Part of a small language model's weights.
Size: width 192, 3 heads of 64, 4.15M parameters.
Training: a variant of Muon for these matrices, 90M tokens, 5519 steps.
MLP neurons of a small language model. Each row is named by its layer, matrix (up: input weights; down: output weights) and neuron, and shows model dimensions 32-159. Each number is 128 + 24 x the weight over its row's rms, rounded and kept within 0 to 255.
Before each neuron's rows, "fires before" lists the tokens most often just after its 100 highest values on Wikipedia text that the model never trained on.

fires before: " |", "==", "9", "–", "8"
L2.up578 [161 165 105 125 124 155 122 146 108 171 155 119 160 114  78  88 162 158 131 121 172 114 137 146 120 121 138  93 159 155 154 144 152 132 144 112 116 120 141 134 164 153 163 109 127 110 118  97 105  81  81  81 119 128 101 140 139 142 152 122 121  93 134 165 120 134 115 160  73 120 130 131 180 150 136 153 129 173  99 129 149 173 105 107 157 137 169 155 148 131 116 107 131 113 128 166 136 116  76 144 144 151 136 121 134 140 108 133 113 140 128 108 130  98 106 141 133 122 126 131 134 123 115 112 140 151  91  75]
L2.down578 [134 143 140 133 142 108 155 135 135 118 127 165 146  90 162 133 105 120 134 125 179 135 103 133 144 145 105 214 151 155 115 166 129 114 150 115 113 105 137 114  97 107 156 111 117 150 143 162  95  84 139 113 111 125 138  53 113 112 152 127 103  96 156 111 118 137 124  82 126 100 109 123  91 139 177 121 156 159  94 142 125 162 156 153  89 159  99 123 155 118 120 120 125 171 117 140 139 121 150 136 166 147 111 136 124 122 108 115  96 123 115 136 125 145 140 105 119  94 118 122 165 107 155 120 123 144 141 145]

fires before: "0", "7", "3", "9", "1", "4"
L2.up74 [154 104  97 153 111 167 152 142 148 131  88 128 136 136 148 116 132 116 103 161 156 112 146 144 100 137 149 140  74 147 117 119 130 131 148 144 158 132 130  98 141 138 127  93  68 117 139 161 128  85  76 159 174 156 106 127 121 128 123 111 123 109 151 138 124 100 134 150 158 167  99 102 136 143 130 174 100 139  92 147 133 119 170  82 131 125  73 153  91 144  71 111 100  91 144 107 100 157 147 136 151 121  99 164 136 157 124 140 116 114 119  93 108 131 112 134 136 130 103 148 146 102 132 170 111 122 144 100]
L2.down74 [133 131 102  91 111 124 132 123 158 135 140 127 111 128 129 100 136 110 106 125 107 162 165 126 116 141 123 160  86 117 139 123 118 122  93  84 164 130  96 145 143 126 135 106 144 133 120 147 109 109  95 125 197 139 150 138 132 115 146 149 155  70 116 152 139 113 126 153 108 121 131 138 163 142 131 150 119 144 134 103  98 152 144  85 112 125  57 132 111 142 125 158 141 152 111 129 110  91 154  88 141 124 139 189 113 138 110 143 101 167 121 116 183 134  97 158 116 151 198 133 118 110 102 167 121 118 130 112]

fires before: "6", "0", "9", "5", "8"
L2.up234 [165 139 165 130 141 158 110 123  64 133 169 152 158 106 136  97 121 187 134 140 119 125 114 109  87 128 112 140 117 100 146 158 156 122 112 121 153 147 152 108  94 113 157  86  88  98  69 135  92 150 116 101 118 149 107 132 132 108 125 122 145 133 153 140 125 123 133 139 129 144 121 145 103 137 150 132 135 168 107 113 129 178 162 107 137 126 133 145 169 127 155 139  95  63 132 162 135 101 134 118 135 105 126 117 139 141 128 124 120 127 117 149 127 167  91 107 120 135 100 124 151  71 175 130  96 169 142 117]
L2.down234 [189 117 125 132 123 132 173 101 110 151 117 122 128  84 134 130 131 102 125 138 112 121 137 144  90 152 120 136  87 107  89 174 112 151 134  90 163 120  94  71 118 125 145 151 114 110 112 118  92 140 114 107 125 160 122 125 125 112 148 126 142 107 133 131 135 108 161 128 103 120 157 146 136 137 112 118 157 141 137 119 117 148 135 141 137 108  72 102 113 157 175 125 116 146 119  93 134 119 176 124 160 118 132 147 134 131 104 163  99 146 150 160 133 177 103 138 136 130 131  85 142 132 117 131 149  88  78 136]

fires before: "\n", " The", " He", " It"
L2.up345 [123 132 164 126 162 181 131 108 104 115 174 136 116 120 127 107 122 152 115 119 144 141 127 106 144 122  87  80 144 152 157 144 124  92 125 169 149 140 126 175 131 124 171 150 104 122 125 132 179 126 138 108 133 102 135 129 126 108 110  94 134 121 138  94 148  85 151 137 149 130  90 123 101 125 112 151 124 104  98 117 154 130 170  93 116  96  79 118  99  77 124 171 118  63 110  96  89 131 104  82 120  98 168 155 136 158 121 147 150 152  99  97 126 150 156 148  93 150  92 145 139 141 158 167  96  94 156 155]
L2.down345 [123 130 145  91 109 161 120  72 125 135 145  84 138 145  65 135 102 185 137  98 114 154 117 110 136 161 126 127 153 153 119 120 103 131 159 159  83 166 130 161 128 119 165 142 108 106 179 136 158 126 144 133 126 137 130  88 153 112 134 106 115 111 114 123 108 157 166 141 165 119 156 125 110  79  99 129  84 102 109 133 170 143 158 120  93 116  87 126 128 105 127 153 163 100 140 148 109 138 123  87 129 171  96 151 135 109 164 168 130 149  96 126 122 127 133 160 110 117 109 119 140 109 129 155 106 120 123 139]

fires before: "4", "3", "0", "5", "9", "1"
L2.up458 [128 123 120 134 106 124 125 160 101 138 136 137 162 149 119 104 131 149 178 127 173 131 140 147 106 135 146 148  86 100 103 126 139 122 171 136 129 111 109 123 136 110 123 105  91  87 109  80  93 150  91 107 154 156  86 121 105 109 144 128 186 106 149 182 129  67 136 123 136 127 140 155 116 103 122 158 152 103 131 126 151 107 133 129 138 167  78 183 109 115 136 115  76 111 123 151 100 146 166 103  64  89 120 133 146  96 119 171 118 125 108 132 132 197 140 122 165 131 162 106 113  93 104 152 122 147  97 144]
L2.down458 [109 112 116 110 121 136 193 144 159 163 110 103 143 119 102 115 123 103 102 115 132 148 149 174 123 114 112 157 105  91 139 138 113 147 166 101 149 144 123  88 141 125 126 151  93 136 162  92  96 128  78 124 124 142 133 139 138 134 144 110 142 105 108 100 136 117 122 144 147 162 155 151 114 149 146 124 150 150 131 107 111 135 147 117 185 157  83 170 133  86 119 149 132 126 163  94 122 159 134  89  91 102 160 112 135  99 115 145 127 103  82  85 186 169 135 151 110 127 155 104  87 154 123 160 130 144 102 140]

fires before: "\n", "T", "P", "H", "C", "E"
L2.up138 [170 136 114 161 156 171 119 133 140 152 145 116 120 124 115 137 123 105 130 144 128 169 122 148 109 138 120 137 131 184 162 120 148 111 134  97 148 138 160 120 120 124 143 135 142 109 144 134 102 128 105  70 126 143 118 113 103 121 142 134 134 152 101 113 121 120 155 122 127 177 128 166 138 120 110 168 131 152  91 162 145 116 133 147 115 121  97 119 145 130 120 104 134 123 161 120 131 137 154 130  69 126 160  85 136  72 113 122 134  69 129  76  96  92  88 140  94 181 127 120 147 111 121 125 114  85 100 156]
L2.down138 [ 98 108 125  96 110 140 144 130 129 142 121 163 144  98 110 153 154 125 139 114  72 153  99 130 116 125 127 157 181 106 103 142 158  95 135 135 156 102 117  89 145 122  93 106 174 106 114 174 103 162  98 105 144 158 129 121 137 139 151 133 151 123 138 136 103 105  73 119 136 101 114  98 134 147 121 139 151 134 132 156 109 125 115 134  97 147 146 115 134 118 158 134 130 162 142 126 129 125 120 137 140  81 112 134 156 108 122 130 160 124 129 130 137  98 128  99 147 113 136  98 136 164 144 133 122 160 143 135]

fires before: "\n", "C"
L2.up755 [147 146 127 153 153 143  75 115 146 151 126 118 117 138 115 125 105 107 136 147  81 110 105 183 114 107 101 106 104 140 157 151 139  98 138 124 184 100 156 146 113 127 184 135 137  48 147 105 120 133 153 106  70 159 133  88 136 128  89 104 147 124 126 129 151  82 171 165 121 141 151 170 125 159 154 163 128 160 119 137 143 152 144 158 125 111 120 123 172 144 168 114 133 145 131 145 136 121 112 112 106 119 143 117 128  83 126 109 149 106 153  88 124 111 118 126  84 127  69 132 148 127 142  82 132 117 140 137]
L2.down755 [110 147 110 111 130 145 118 181  86 153 130 143 158  82 126 138 126  96 161 140 123 127 162 105 110 170 152 124 123 131 138 146 168 141 133 183 122 103 182 117 136  87  91 154 146 121 100 180 135 165  70 103 108  87 117 105 130 123 116 133 110 122 146 118 112 125 125 123 157 123 150  94 151 134 130 134 149 121 115 154 131 101 138 132 114 161 115 108 151 132 140 132 173 122  91 127 114 126 137  95 130 112 110 121 147 119 118 135 128 154 123 149 161 148  91 110 160 147 116 145 105 119 123 126 120 111 113 170]

fires before: "-", " /", "2", "^", "4", "\n"
L2.up391 [149  97 103 105 109 129 133 149 108 137 128 129 147 141 102 154 116 153 137 135 159 119 118  68 160 135 124 140 124 103 109  90 141 179 141 153 109 134 131 120 138 138 148 109 139  99 137  96 110 169 131 119 148 129 154 119 153 154 140 136 191 127 113 108 116 162 113 159 129 111 166 128 134 127 128  97 108 164 147  85 145  87 143 136 104 103  99 132 118  91 143 152 104 118 130 171 112  88 138 129 116 112 122 120 119 162 118 141 122 121 120 138 113 112  98 106 190 103 132  90 129 133 156 108 129 126 201 131]
L2.down391 [117 163  84 112 152  85 153 118 151 139  90 155 125 139 152  83 119 130 117 138 115 129 154 129  96 109 130 117 150 126 141 164 112 105 159 103 163 119  72 136 145 143 105 156 107 150 104 133  84 137 121 127 136 153  87 118 101 124  96 130 100 151 153 145 116 131 109 136 123 115  91 169 110 118 102 131 118 142 139 119 173 105  86  92 117 157  79 120 142  85  96 143 150 164 189 113 178 120 141 144 145 118 144 108 136 127 126 125 148 185 119 165 129 120 163 140 127 118 145 138 123  87 100 136 149 135 100 129]

fires before: "\n", " The", " A", "\"", "4"
L2.up689 [114 141 146 150 159 158 125 124 120  83 108 113 129 115 123  62 139 135 119 134 112 144 142 153  93 123  96  85 112 153 131 136 136 112 150 155 131 129 130 162 140 143 176 167 100  87 148 154 140 133 113 106 148 132 129 116 148 127  83  98 133 111 144  74 131 118 172 123 148 131 115 138 136 147 122 144 140 134  93 166 153 134 104 143 146  90 107 114  96  76 109 132  96 136 122 121 100 113 131 121 114  78 132 147 141 139 117 105 152 141 135 135 119 175 137 169  88 178 107 118 147 128 109 180 108 116 157 168]
L2.down689 [153 112 105 111  85 150  84 119 102 108 131 129 139 155 115 118 135 138 162 128 109 109 104 122 134  86 136 114 218 122  88 127 121 167 101 189 174 140 130 163 120 113 126 127 155  96 179 151 176 109 192 148 119 105 125 148 147 105 100 120 154 140 132 149 146 149 111 116 148 127 121 147 133 140 103 150  81 104 135 118 156 123 126 128 104 144 137  80 122 114 121 150 151 105 122 131  97  86 133 125 153 141 137 132 110 132 172 129 168 148 100  99  91 147 125 151 141 112 122 117 119 120 131 167  94 132 147 105]

fires before: "\n", "-"
L2.up82 [145 106 121 110 145  84 155 157 159 116 156 114 179 108 107 112 134 134 150 115 153 106 105 126 103  94 114 103 112 128 132 110 117 173 128 114  89  67 145 134 150 122 147 149 199 144 152 123 121 141 157 103 128 124 161 108 126 175 120 138 166 122 123 136 124 147 152 129 108 130 153  88 112 139 163 134 114 144 115 125 143 129 116 118 137 138 106 107 159 133 154 169 161  66 121 164  98  81 119 125 129  86 110 146 110 107 116 144 127 113  67 146 138  70 118 101 123 154 109 156 136 144 156 143 106 157 144 129]
L2.down82 [ 89 180 108 133 144  90 114 105 124 124 133 125 103 109 145 142 122 102 105 143 113 180 148 142 142 160 141 153 115 129 184 134 100 123 111 118 141 155 121 158  83 169 146 151 116 152 109 122  62  84 115  89 141 142  97 122 136  88 157 134 136 117 138 125 163  72 155  81 155 140 128 162 136 120 108  74  99 139 158 119 109 141 122 124 153  91 155 174 114 122 132  80 144 156 143  95 195 132 144 142 115 138 138 133 142 108 114 140 122 146 118 128 116 144 140 137 101 159 129 146 134 135  89 165 158  84 152 143]

fires before: "\n", " a"
L2.up180 [131 113 106 172 149 155 137 160 118 127 135 167 155 119 124 131 141 126 115  95 114 141 116 131 103 150 161  88  98 157  99 128 133 150 135  97 130  95 197 136 193 160 144 148 154 125 155 122 126 151  88 113 132 138  96 134 123 156 112 103 149 101  98 137 138 156 110 103 166 198  99 149  94 146 100 135 136 117 118 152 136  91  99 151 142 142 159 106 127 137 128 140 147 103 109 162  94 133  89 120 128 147 131 123 175  89 133  88 154  88 125 129 126  88 109  44 115 132 119  94  96 104 153  91 142 169 133 153]
L2.down180 [106 156 107 138 151 104 107 144 119 131  90 122 160 120 171 138 116 157 101 132  74 110  92  82 132 145 119 106 152 150 172 118 139 156 128 121 113 102 149  94 108 162  81 139 159 127 151 150 135 116 151  61 143 118  96 124 149 122 133 150 137 123 139 104 104 144 103 102 208 139 135 108 119 166 120 130 149 139 115 167 135 171  95 101 175 142 127 149 134 115 127 149 173 117 133 146 115 124  76 125 130 109 113 131 109 118 174 153 173 110 112 160 142 122 149 142 142  67 136 153 122 103 124 140 107 144 120  76]

fires before: "\n", "P", "C"
L2.up604 [150 118 141 158 172 138 132  91 173 156 166 137 146  94 102 102 169 123 123 113 142 165  90  76 137 166 142  97 116 131 145 136 207 107 105 144 158 133 118 150 107 135 120 156 107 130 156 126 145 134  97  62 158 123 106 101 131 126 134 169 136 143 125 117 121 114 126 166 130 152 155 131 116 124 131 170 154 110 115  98 134 173 127 121 101 131 116 161 149 130 116 152 167 122 116 151  98 125 105 124 102 134 148 140 123 103 125 115 129 101 120 114 124 113 126 119 148 149  72  97 153 120  88 120 108 110 122 144]
L2.down604 [123  91 119 125 150 107 133 155 121 152 133 156 146 130 144 127 138 120 122 124  89 129  49 119 148 186 155  86 131 146 135 132 189 127 131 158 143 144 142 135 123  95 136 137 156 102 147 133 149 155 117  73 191 104 126  90 118 135 114 127 156 106 121 152 106 138 115 132 120 126 147  90 140 121  98 114 119 126  62 163 138 155  84  83 111 189  92 171 143 138  99 182 128 137  92 137 126 130 134 115 123 129 149 122  90 101  96 170 119 129 126 151 133 154 131 105 129 149 113 127 141 117 127 140 105 125 129 115]